config.yaml
vocab_size: 1558
positions: "rope"
seq_len: 256
train_tokens: 269200000
MLP neurons of a small language model. Each row is named by its layer, matrix (gate and up: input weights; down: output weights) and neuron, and shows model dimensions 128-255. Each number is 128 + 32 x the weight over its row's rms, rounded and kept within 0 to 255. Numbers have three digits each. A neuron's up and down rows have the sign that makes its largest values positive.
After each neuron's rows is what it responds to, as a language model described it from the Wikipedia text at the highest values.

L2.gate60:109147090125166112120102064059073132157111159136084157096131139123139069101093070157125087136212145144175163145116107151146138093151118127100135105133168106135091141126110157168122103137175127154115150093177156084161157134142100112119132086130126143117086139122170080157108102171138189143088104077092085094175137114047107126102135157101112162167114095111057093212083061161129073137043
L2.up60:126138157107141048116123172083056121173162130147112177084147098160117110111065110111095092090192059137160158145071097220157094048139120152110114123152135109105131104129142140207127144191138105170080160165148170061124104159125099117136155136128124078121084137183148138134130093178080135088106149087125092171138126137145111139093101129147099100157124157147102115156115174164176117140091
L2.down60:137118150128124123098169139159107115128129104154215090208074135155087121086127111094133139144172151084133093107149177105143079059146123082077132082187121167154120125133059105043119079140071135092146008096160174088192168105142120159148101123104091123074091147142148133098086143181145146095134069107126171146157119147110116097121118109152093122141119172123133085179105071099143107165115
Short middle or final pieces of words split into several tokens, strongest on ific in significant, also arg in largest and u in reduction.

L3.gate186:137098081150173139094122152149101117138148196187136141124151148124108189108137099114113160060155109205175083178160112091120146089147127144149148142070122163109151148143082113105141052133087175135115163135106092098089084171084136167091094120139168128125080161134029135161152128136101123110141095121173088049167123123176036181088085164141112145155104172084134150058105139186167090158168
L3.up186:101099139066131184076051117098120165122085116131178152098102192127138101171138117158130140080177081174184083117132077140117146142163130069146163097146150124085144061131100104172082093110175173147103142147139146089116099165123141099139148142118135101057125146117151157144105103169121132133172153126134067102136106145170165121131114117105149050126065146104186199053153163160138164148109
L3.down186:126167190113151119143142116130177174109106096056133124151105195151123076126157172118160081154140154102158138196105098129122165146178102165128217194155115138125095099093123158208076149107173162127097125137173143154157103144146133121154106131152132096112144076092212151136090064153152139146114061124130140152125090137055159085133135135103180123153155098090151091131129178098156149105113
Closing equals signs (==, ===, =) that end wiki-style section or article titles, e.g. ==History==, === Consonants ===, = Samir Bakaou =.

L5.gate552:148138157123101107182062161138100111150087121107132185089161167136147098183116158091126176113094162091137106142130063131178107120112145131116201137141103063153148126138159150171149136123069139217109086146128158107109186165104162141123178125177179100148145098137177104065123137096103145121128124140143108189146096144085138111156050126135131092081060095109172145135127166175181133135084
L5.up552:131157146091140136110091125109199125103118148149227106117137112101118139101159118121161170165112101135172132130141123148109164091164149105138119090140129108126097183180164139110127102136101171152144111120088119111163162131133102110194161141164113135149129163068102188149184092074114196146086162158112055157201106158176147109136136128161084108182135120136098133108110102141146164168136
L5.down552:101041062079087141111136124128121137157140140131073100080144163118057149154107116103138086222136116177063142116141127121136128133088116094120128132138091145076123121161138113143154104124162072149109171146147097163105125137134063137078077109122161149133146175164081149133179160157158102169142164131109148089118167119184117206179119130114094157153149116147151147121127121159120174162153
Suffix pieces that finish an adjective mid-word, especially econom-ic, industri-al, n-ational, soc-ial, often before a noun like plan or strategy.

L2.gate150:094101106140146148140068171123103099152198175116138111125117075057155101135121105122137136130153137146131131190153111115171097136117149144143102153093156143154189083100136179137127130121173083175168123079105126130179118125095134191151074094164152138105171113099120098067166155121123108092075119135121216136142127167149141121102184147174172101143107111150117129103103101143141153131143
L2.up150:057094137130196083136164128112142077175098146163094106114122138135176171190123092137098138172114132085111149132088117104125156096177138133140126206132126124099173087116116120151134155144093197168121111071084115144133189134107124121106142107154155141142115132164189139098108147089104133141112122066114101170089082121132114121133114087151047118159121149068133138131130102220129125100122
L2.down150:176205138109130132159112144175156130179186126203111166077130107122136116102091142137197147117130181166177123135114078132109116090164131078097106047120147153146132120114115172152124144099117069150139167144132089160101090133179087152150137151128129173118149144111187126061104145082143147115080151103150176082161124114119164115066206164136165111138152118144086116165083109091100113152109
Short vowel-led word pieces inside split words, often foreign names and places, such as Khark-iv, Pikk-or, sp-ot, k-ol-odvor.

L3.gate124:135144094112125184139125101082140123144167150086121088105130085134088124107132086194077189115128123138064121140208079122158119159131149047120133142162113124130165114143144084122153116159144121099100116147142102110080134134168108112056136103179080088072157163113058067143170127088130104127140110137129124118115118077101142100127047116071200128115071047148125147086137124176137115170079
L3.up124:166138150129109150083055148110169098171168122095159099155080093083109116077124129203077104126144155175104124136136094072131131132090133104145128176122088159082174110150129130133158129145112155105068139113174114153144114117129132124059101157104074109068143155109135142109176122177131115116128109092138091145114099105150160150165129096145118169097110134156124081098116119178170106130077
L3.down124:115141159137138161129158091138161135121139138110172207083129150111087118140127154151091165156139103119136166116101108125113093153082136136116147162149074215122106125082207116118141152123100151127138159121147162146134113121115146144160134104131129153167126138095165141117056140130135128152102255110134108130083161102119147118108155117114138128186159148137114153115139140103121145171124
Two groups: word-piece continuations of a split-off short fragment (b+ased, d+ue, al in altered, alive, along), and blank cells after | in wiki tables.

L5.gate349:091145155150124087081113148132090139130121122102101147174116173145158100170032095199084164130137145130121103130116138117131140054094125130131114132113122108066154096171138163107159121130088127118183106165101150153129091131158078088073092186119091148090146137067061137124137109181124128122130100115165128142140148145218086113071135131178126124139157164126094118165186102055069112197130
L5.up349:083119120154089093132100085121154108099103071108187132211080137125179084094082146122147148133136083173103090132161127184206071083095189044151108133103124088139143082150143195110076130150094135076163092132084100182140149110118097147069062128067059172190138126098120161144132092152163135076103060123108144116112158186168156171145162144173114152137144145115131136138166090136160135137157
L5.down349:129145130130106114111067119119067176147128149080111027168131128154135132143102123127110152103131078146153165172165114094135153096106119060088118169132146132110094119156120160123116168187115112090118125113078176126110115190162096141098144134089126103147147130118110137110130099162130127126115114149134093115182109128171103109099134124136143118064045089137121092113155054112122115165153
Structural tokens in tables, taxonomy lists and citations, such as the |---| row separator, Species:, N/a, ISBN N, and opening quotes, plus some mid-word pieces.

L5.gate631:070099130111130166173106167134093166103172095148147174166137110174084082068083146110121132113105128088100125150129102098141153120137095124155087145134141104093098121133112157130088041064113096129102142129132109103090128134097132168138094148105175180098108132127132185167079126094111142185105094120114131166102105134107130139130144140106130089124174135163145154112123120133171137130158
L5.up631:099157123154174139151092082100172145152062104143123078042070093122101144098167119149135140147087186105123120122144122193100134074140090141106144085138077157123151082164157151094118130150093073092158160065096104169110158110109147109096100096169111151185168115196128130170154246137193088127115110103128140167159130134124117168102183159121136147122114140131133096140161144183096126115136
L5.down631:143166155087140138141133143125150090096090191095072179120195124102137119146147074129142156076157163127098156155075147134134136086107192057098148119151120079127122098113133129176248101118151101121107124102157117196138134137115083146134115096182149051132143166145118116121158091156103119097205191083085129131143194135134083121084113125100159145125057119162147134178141028113081149105158
Word-piece fragments in the middle of rare proper names, mostly foreign personal and place names, e.g. Rajkum-ar, Smy-the, Frankf-ur-t; also "ough" in though and although.

L5.gate637:113146100151123140133156156173159083167088108183205135142083063131150049132123091160142107130109117119111115144131067101135138163148081108136117077200092130136120111139156133167171142118145154112117155097155185114059113116096102108075142109096101109155159132129069100138089164124194144166132047127105125115127149098062115123082145160094163114140135179121093133169143135123077231148136
L5.up637:052125111151153133141163140172072111137115208131151164168148048177128163105133091103145137133117163116049109143097139145126131133102099153153098143109137148125152104157180134137122127177183107132161135131132144117098102121111142182076140135173104097160168164167130179133173147120109173141157124098130117044117083185076142105080096152111148164114121132070154125140162123145140121153125
L5.down637:148128095090115143149139101081066133131081171126117135138140121178057101097137139124101176123086139128148133117112144121116173188212119096132124064128149147149165171121117079146109127132156113107087127130150127117116127119138124184126135139151126095137183167109083097104125126156146124098209130151098124094066155074070118088100136147071153097121142168168143195130102089081085188157123
Word endings or short words that complete a field label, section heading or life-event verb in Wikipedia infoboxes and biographies, e.g. "Sp-ouse(s):", "Release d-ate:", "X d-ied on", "Personal life".

L2.gate4:049137121107172222111091090081151073173120115174158155145179133113091165124165222138094133076139054130110175144195181125158158109141116101110189151083155133062126125114097128155144114130133142087110128130114166105195036091139178120129123147145089137122123133110114121087123153137105153121069153152096170138124086147135128112177141133141106186106084134151140094163138111072076191140066
L2.up4:098114115101195221093109103116122120175130095219144155163106102119107179105158167149138130186146143104073181178198130120075145093153182132114118137063090132116101098121091121148144078119150153156102128139152142105158089114132211143143172137136166097098131102060146086117094189109136105126072159138099175153122109149122141133117093086186116184106091153137135097131138111076087151126066
L2.down4:159166076089109255113191123125143107117137104169067167160161121119090112097107089136143149151161079140125158084143173117118183066097133086185117084104092113166130148121154123103085179139144157167094142109139141144150110111125180099098176121125115140120120151109126099135127090108108182157129225080124107128082126150143126146152121109107151168107101131167146051097137121095094102143099
Words that open a subordinate clause or connect clauses, mostly relative "which/who/that" after a comma, also "though", "however", "but", "therefore".

L5.gate684:152134118093120143195093148237137092131118153108134127139125178095073200076112095145138137146133134164133108130151121125132112136154134159155063120097157131120145131159161153173137153175126093109118122099148076176121109108111189134163109130148171170146143099099074127089174133146082097117133130151102089122131120101042087099097197073082119090098155117162147066151129174123142168106180
L5.up684:137112205120160109157147157067157147127117100062172087084110187154141130087093151136142180107172104105173098110177134119089166167133172143120106131089153194118142145115049125109125152083142143063118150060167096150121125075136177114090142158170140139156147137088082155096129141140108113115123049148189115141087102081130115073142146118140140176085143116133113107094194151062159179156138
L5.down684:146139142173144115183139103174168068139082079086197086190152105089066098089092110122104132106121129126156101089172124100123145213148149126142123166150108142195145120090109136101163136157110127093121081146122101118140152090117088121118078187108144092155103083111142109165171117095105097171141241126109159159134124116116132117147148145139073143156139101100099076119142093089144084147096
Final word pieces that complete a verb split across tokens, such as -ed, -ing, -ates in announ-ced and acqu-ired, plus particles like up or out.

L3.gate470:077097070168104119110123171125173144127078090149117174187103117116149149104108133073181188124103112122135161155093155106097132111162162165135123148185108137121113140147129104130161105059166140128153168085120108108149094165096114116119089161164066167142132173167108097139125154139103146081127149169143081130187165105170147191137086129130156165156090116128127129133140200095124171219166
L3.up470:162121116064112147202137155122095119165132140058094086083111148145185191169125114124138131150116169089151149099081113088102116104195139196097095131106135178129124107174082121118176138122093160122155174130111124102132111147118141078122157129181146079196107140150164140096162151093188134096135122138149125107116148102092090136133117113109147142110147123130128140073171121089131155126138
L3.down470:132095151148174114147102115065120107164129158139106147134098110068084181115102147091116132106105171150114210102102098111132173162124137115122113152129149108088116098123151152143068148184025149127105113166136161090185112174115132136084111122122108123130103127152142179120061137138163158134094169155158132183149043160100190193096131178127147166125109127086116174136091112133124109166197
Word pieces in jurisdiction and polity terms, especially national after n, state, public, plus municipality and tribe fragments. Weaker hits on other name fragments, years like 193 or 183, and season.

L3.gate606:103143129080119176044120145111126092114152125099155097137112108095175112113147101162108204169086151170161129117159110121137092154119102148138144134176079152139137160162150113141121126114048118086186115160080106115109105133123166085100100172153075138194122140122149142135110154193095089122126123186090121124093177157134078161172163211089137104123152142158091113078166133157161101124100
L3.up606:128123103138161166066129134130138126098127155167153110156183133143135130103104099150137160133130212174100121124152059118086117118113110199115097133139074160100074115111114175089123113155133115148179119152089122054143131118124119183125089137153066072170101126136111068164145094170027107120111120172104082118094115146185128144135113099051090148166179097152108176109198113090171107202149
L3.down606:139167126095086132079195143110118112165135083078101156128089108131099130121111104117159082116088130161106082122078115078101126174062166140134137131129086127166103113195161100147068124136086168153165123153112106160105088120148163122101132105119159158150151131114181188107095156164069107176124255100131106109149052100193108197172142128104100155133128103159171103098150132179118125095123
Early pieces of words split into several tokens, often after st or p (st-ar, p-ort, p-rominent), plus opening quotation marks and "Year" table headers.

L2.gate249:126149185130120111159067138093034147137121132126149114170106169089112121126120106146114043094141123102158064117142124131144098143113090103082093108096144143081156125177151080141103177141121068151120170092136118144120135122211150123087060127124122161145151142121159180110120086152109059091126121140100156157088097098068129178183130121118128153180114164039173060130074153109140083126129
L2.up249:100151182130108133065212181188110064134152095141098153100086173070124136115089129162145104128168136113131129169155102111098116153110143112155101116093143205120191113164141077147131125093112101112156134129145123138164168179144111106115155096109135170125163172093124121089103112192099122120129128099087062141120107112097162140172128127153143084148064096146202076046046174153154104112140
L2.down249:136155091125080124201126124102160115136148105094184180179123171086064094135155145131160137216145115069128171165117151092122139135155122144169082097161120130136101159119215162087090114104108066113136108141121125100087161133146123107127113100097066106082133095114128135214066141091155104138078074146191098137087190164161082102079116175186058157109132068129118139109173134165136193114078
Short first fragments of multi-token words, mostly "al" as in et al., although, along, aloft, plus char-, Car-, Al-.

L2.gate374:120106125129123083170138112134143142205102120086179174079117085158128153103170092114140112159155095175113128145144222130162117104067152100109157107144114169143153119136101130162166143104122109132123147175114162055087128146147142079120119151165140116146189146182109051118102071132094175181142123152170075106119134137177103078117092149146123127139159125067121160138095126085110093146110
L2.up374:073034131116125082169133133069137112172117130112126114060150113108086141130198149103126092147173162167127106134165156115100094095102086111098111085148121144169129117174082109142129130117135143098136093157113134047099140143149136140145123183159115049105152156163105051125169123133123197115114094117159070080112163170128095085138137167168172137094167107079121177111109126121096075114122
L2.down374:089087120089131123097063111074128111136078128139127139050141143150141108143092161152121143063130124188080123126133099092127144151146171151139157148090125110169111108145096097166087112114106127140160096092163183105130149192125143147168039165116182149152162128156082117074101188147179144091130231147150127070076118204116143084122110125185146152138179114140160121146156107111175142107170
Final tokens of common nouns that end a noun phrase, often completing a split word (spec-ies, v-otes, T-ime); strongest on Party and life.

L5.gate537:101092148052154133146158127087157162236128081127137122166118161138102098118144118147113109173073110086141109129095096117163163166194094088112159130108171133154147129039155072117067097116111130117109104039153130138105127111135096066141104127109116112140102120100151161118158105120185073148112125112090102124146115129113042124128107137151144052169137123112081142121135108072128196167075
L5.up537:124074199145150156131151139163144091103145118093123078116146099167096133099121089172074096150113115142140141081104093120143125189174082137106099066164123143132176088086110074088127137169097182121181095088139123072145208135075138111196128142166093123066137117152175136139133069123133108150169149142173176137139117135119098106176081177106145081143092158135145134163160145127088179106142
L5.down537:160158082116151119108107188183174110167111126137136096192126154163109107095119120109115129219145128089123154102160121141065071135125111077135110067134153087099094155119171169101145125133202188168096139084120149189162167135113089092123108095114130127093135091161110189118144108079139159083151170177134094108097088118132137142148127133090114097181139121146103063154126062138142193146130
Interior pieces of words split into several tokens, strongest on ul in results headings, also rib in described, id in considered, and table pipes.

L2.gate666:139114133148075164117081087157168105106156103072087143171122110151163105100117176113147162147139159150125164083115153181134080072129150119160150110098157157163142090138076152094099204150112107092091187186088120151115131143137130142110117138166105125160150085093063144134189162145107153134080109148077097120162129173150152110148125137170189150157192151116149123114150144116125151107124
L2.up666:090108103146175107145125168128145128072149123080086191138059112167085150126110154121245132148153171145177082101055161145128137072183067113185130126111139146134124091176109139078143142151156102143114191177136136112096134143111118181113113188173073103153111085123132124132163157173098163128121167140082107113133092123193131151159119134161164127107137139153127106136115130112109143083123
L2.down666:179163174145153105089152122075154133166179116115136148113134122171140125150124118127096117137119125102100085143152156096103132126139133165183169120158062135111186168149099107184127056125053154074151177078123146127121140140225094092143106081142101114131154164115046141144083059055086133162172119155146089131095090144106109097138101113093136088102090115138158078106172091123132126141080
Second word piece after a split-off capital first letter, mostly in section headings and table cells, like P-l-ot, P-ro-duction, A-d-ministration.

L3.gate45:170117097078127179173105129107117089114117139105116173215160124175125139099105135150120148113140124103161144165157134126167159151093155160229137070118079161158089160157110127104165090122162131142096089067103074111159170105169101149077132115121063144127080160122127148126100132136137092140177197094126158123123109150157170150123130137176117144114128108141154159134146100166145088140217
L3.up45:161125100092122188148147089110211111127120146162138068158112115108125165133104087151111158090141055178084150109145146136074077138141147109126145111152127116146103124067138136086150071105188159190097050131115097116128106121107125169145164136133178103051090089140105138120074155164144194089145176102143106082114087140110132140152139087178126129117110144125153078166115121109114147161103
L3.down45:123173091169095116135130144118152094096131172045130113173185119173128168134181184156118187115101134131152141103092145073150116152127089128127119109082150123151108151136156123091122138133113144072198101159110127154142136149083108140136086156159107074136157056139203134112145162138153148115131167170191093133070102130180060103108074137093151113147130118153178164164139140137124165155083
Pronouns and anaphors that open a new clause as its subject, referring back to something named earlier, such as He, It, This, and which after a comma.

L3.gate93:170111076125153170090142117085118117177112059124191139136120153140154075136150129102131133177115105122104071086142109116147093108120127100055103109142102191066095135090074125115133103096132145153110121095124125084120198107145129108125159051094096174153076089094128112158164124065156126133107138119085142092063091121140092139111167150122187129109088123133186129172212128172139145185147
L3.up93:120132095186109154148139187131172095154114159080212101127042151124087119134161175124135143144094149117070127056140132120178137151155203065090102078161080145125140064088054118152164102153097116146191158090112122097167169168128125138158147110160102150128139049035103123127102126120128118145164112072095136138109162089167125114139173156098133152146181136127146107133118165131166120119155
L3.down93:098143146169158098088174126163082150117061147140069187133106113116129171078134176144137188115090171081103107105154097165119139124141152122154098105112171148125149148119154112155081108066108093136099164108177111124159105123086121102129171108122146130137124044113128112083156154176106120083144168125133117130092106131184162171079146125107108163109126075100160080201129139119160149186123
Quantity, degree and sequence words, often as the second piece after a capital letter: more (M-ore), least (le-ast), following, early, first, many.

L2.gate382:152114170102094144111154098101091154111136089099131118137088116160107106118150110175133141142120108103069117136108102111101108077088093160123155103077099157142142096235093120138146118151128059143172101126132136126181148134134122149163118147129137087129109131109099098151082128108174128116103118120121121090170169124147136163142143160140057111096074114095078140116113171058101127087116
L2.up382:050106171125198098106147137121123143141124160094113157099143105119124101138126061143151086114150160109179131113160090089129177117139083111145095185087144133131099151110148165149187127149101084160205186108167093138168157105197068141219115171117115078151106147103154148118191098124078120129185094128127161119170121129144161150155126112152166137155095085136170150144063167066119065092067
L2.down382:165140113168152116076117108123114143176135168178204142160140121101122114146180076096139099085133154133137145135155132126106119090100179115138149171103162157150069101141125158153098099080133106121108111106104150135134071114129141176136105156131172152167093193126189084090090178135178075101138255152126123119156099104130156119131062136062174105081141115155039069085124080126142085124116
Fires on the token "The" at sentence, list-item or title starts (The founders, The Scream), and on "pl" word-starts like placements, plaster.

L5.gate140:140162097095064149129111129120142080158102124126140153115151126092191128086139123221130078106101199093141122125116126160134154121098106124136046133128161144085101094091122121113158142089127204116125104150099179172151131139094155162141060135107060141167073170082055151104135123107152139208141129045149093103139170133158177149154154130078131138120095118091129137140135139179113157120148
L5.up140:157150097155156185101174118172159136111119172092110122138167064199119104159203148127099132111115053138103081152136128164117102134140128115107115128134101127106135126125202177123092117116064162144144089133094135137087089125174079112091104162136127108157092105148167136142169106128110146074107172187123054154122136046103104116113070092167113105174128053165127162106139122186085140132107
L5.down140:114143177151129135104124128105099133056128132087151177132132118119111125118089122128136153100096130145125156124087147155126134081119182089107209189113113106157086139144127096140109105129158101121122181113166059154136099106105123104130143141108113104088177116127113085152111131149107131186161255146138092173149120140151114137121111106132123162171149120115171103108176108100105132157047
Determiners and possessives (the, his, its, several) right after a sentence-initial or time preposition, e.g. At the, During his, In the.

L5.gate360:156130143150145160062153119143132137098113170070160120106164101171156131097153174127132157152133079072123077126178084171110185186109156085155133159116137145077107083112084079154082155164093135164133122061091150087148137103119093131110216082090126176136093129148116154074121107128131097149176111156121149177093099064104151158143096156073158098091130096101086135122135195113163101136100
L5.up360:119146142113114136167085115111107108186109092144142092090099191132142090170154151126153150178106144150147099148042140127139082138098072105087150117100124161130105107125069140169116141148118118106178188092179138135135120101145075118159144109121112092151106068137137146150144097128139164112117139095100072159080108100093090166172110087135128104101166053145142121170205112136073150111184
L5.down360:118115093148144124142157130109104130101126107137138145142139105082172069141161068214120175176086114096081125102120074151102106156158105132136103114118093177115140110127139148146113087190139159149109118110172133125154134143173088158189149104146094108127130096164169132093157119152136149094125096169097077154102083106152109157163098139159144057172122139132164166152134181184118084092140
Word pieces and connectives inside stock Wikipedia headings, infobox fields and table headers, such as Notable, Conservation status, Awards and honours, Last season; also mid-word pieces like Bus-in-ess.

L2.gate503:128149096146105113133144135116091118141132182071106097118127115067188098175153140133095132105123088175173145194131136166143207193104130144080183118140106151089140159057127104167116131081088141076194072105059164176119122098174112112172101064062113116156143162151166156151099115189156143121073097142112138117098119182079121114081141155138118200097146128142117094179142136147119115079119
L2.up503:165106128175125130161099125095052076114143135134098098105131118063253130164146122091066113136124105100117149160101132094108211105119143103080154160114170151165195186111150120208124122101098135098187133145064110143151086077096135173088130096155107129082152142145141127153099155188111149140108116166138148123130166200120117079110129187153104141133087117169118078175113122150197086081144
L2.down503:149146090161124224084130143089156163170128129073112076152106102087167163124133141117122084157086080128124110116106167093083131120156114174168113082118164163186122143120072100151122086162112165110169127130109114151085103129113122133123120176135094116123134094166149131149185174157101150093116245114118123120113152175098189130130101156103135135116123123181131128113168169161195171116148
Word-internal pieces right after a split-off first letter, like "and" in candidate or brand and "v" in votes, plus "from" in census age ranges.

L5.gate315:126135160107115144159078128145120102093129110114147134140174183166172135155114172136139154141080121145148104189080117121068098168139139069173143140131160183086061125109147175097088114121168176186196114095073081120179094111142138156106113085139121152091106140124187116136092158158105080136156040092147114122074095133111178140109182120191079154107129150109125173078065120119100157081126
L5.up315:166064100174191151132121173104121124166110085122093119180160119127126163109130102131164113099159134096126137111053129164135172128077165157089231121134078149117079162155079070083156123141043121145127139132162115172077079142136196164122119171153169167092159061165144104142109126123126102114122185172115126187120117144146138151126081142124084135153086156158167114145155093169120163130179
L5.down315:109225145093124083109117156077110097170147075138158080119119160120136136123219110073111118073122099098148128135101080144133170108139151131136123098114149126178102199114076128111176113110109144171170163183164089084154082096153058080181138133071167084069129129160126142128116160112139158137094239218114182130098172137089116106145140146152152116133153105115160113112112131105167144107118
Word-internal middle pieces, usually a vowel plus consonants, right after an opening letter of a split word, e.g. c-att-le, C-and-idate, t-ong-ue, d-ow-ries.

L3.gate672:147191105127153102132203117120122095103144098176153169217201141153181135128057120098145129134119148118167113149116110081083179164163099161110103192085134138098086105075160155080125119114144107145111089160109100133125133197120077125156171108168146124092175160120127150075110120144166119089105078174101150094132188140095128096167080098150129069106073092111102101105145102098103096123103
L3.up672:084110130093123100128145145167092175090075148174182090172098124110075118150185128159108110133182129048171164115175133180137133164154108057119046170080089124071122171114137153106145102090136121156080091128076082129068143149075144142125145141150156158066150154151175158113105131138148159160095184133138112154148211189100155136109156156176153158121141132082126175105142143131145143142139
L3.down672:091115099086172144149177191147149112103076134086165108113123076093155187170106169126058194156158029161130183126067146170108105182125116122182159084130122143136126065136155085107136163160162141177138157121160117106091132139135106153124123074093131107089135113112153140135119120119111168132129125126137093143202111116176085108088109153135146128134107110133168102147177113135129118123074
Interior word-piece tokens in the middle of split words, like res-ul-ts, Ex-ec-utive, inter-ch-ange, often in sports results tables.

L2.gate7:091096130118146131077161158129143086135108159174163133162098109150201130125098148130149130153133152111155102075130144113140164098130154175152101133097123141176104105127187221078088119145148114120104154115136116094140128123102134134100172150098113135109076135103030150132117185137161153087101084071136210130109156124127126168167103190132160041146134103108168086146126124135186119101096
L2.up7:176102152096145160102087126154099126131105154123132125047069161181148094093133117109167145096136104135112156116118116086120145147157126137139138114164099081126194106153150077105129142092189165157104154161195131095071140163095078155124190063137126143147097084123161222102081148116106126087186125136093153155098140111197085119131193122089142106162103183116112159095145135142165146092069
L2.down7:160121168038166141100053141132154145076073124072161143148148101122137117145146102097202102147194190111190121149059099065064136093133100106141147160165160157088189098150073124097158132131149100171100100176155133128129131189124147110109096145161108181104137083161107133148167122101134154126127125114077122131135128096160149116197050113129111116150122121147132090083089143088133154165084
Closing == or === markers that end Wikipedia section headings such as Early life, Career, Filmography, and weakly some mid-word pieces.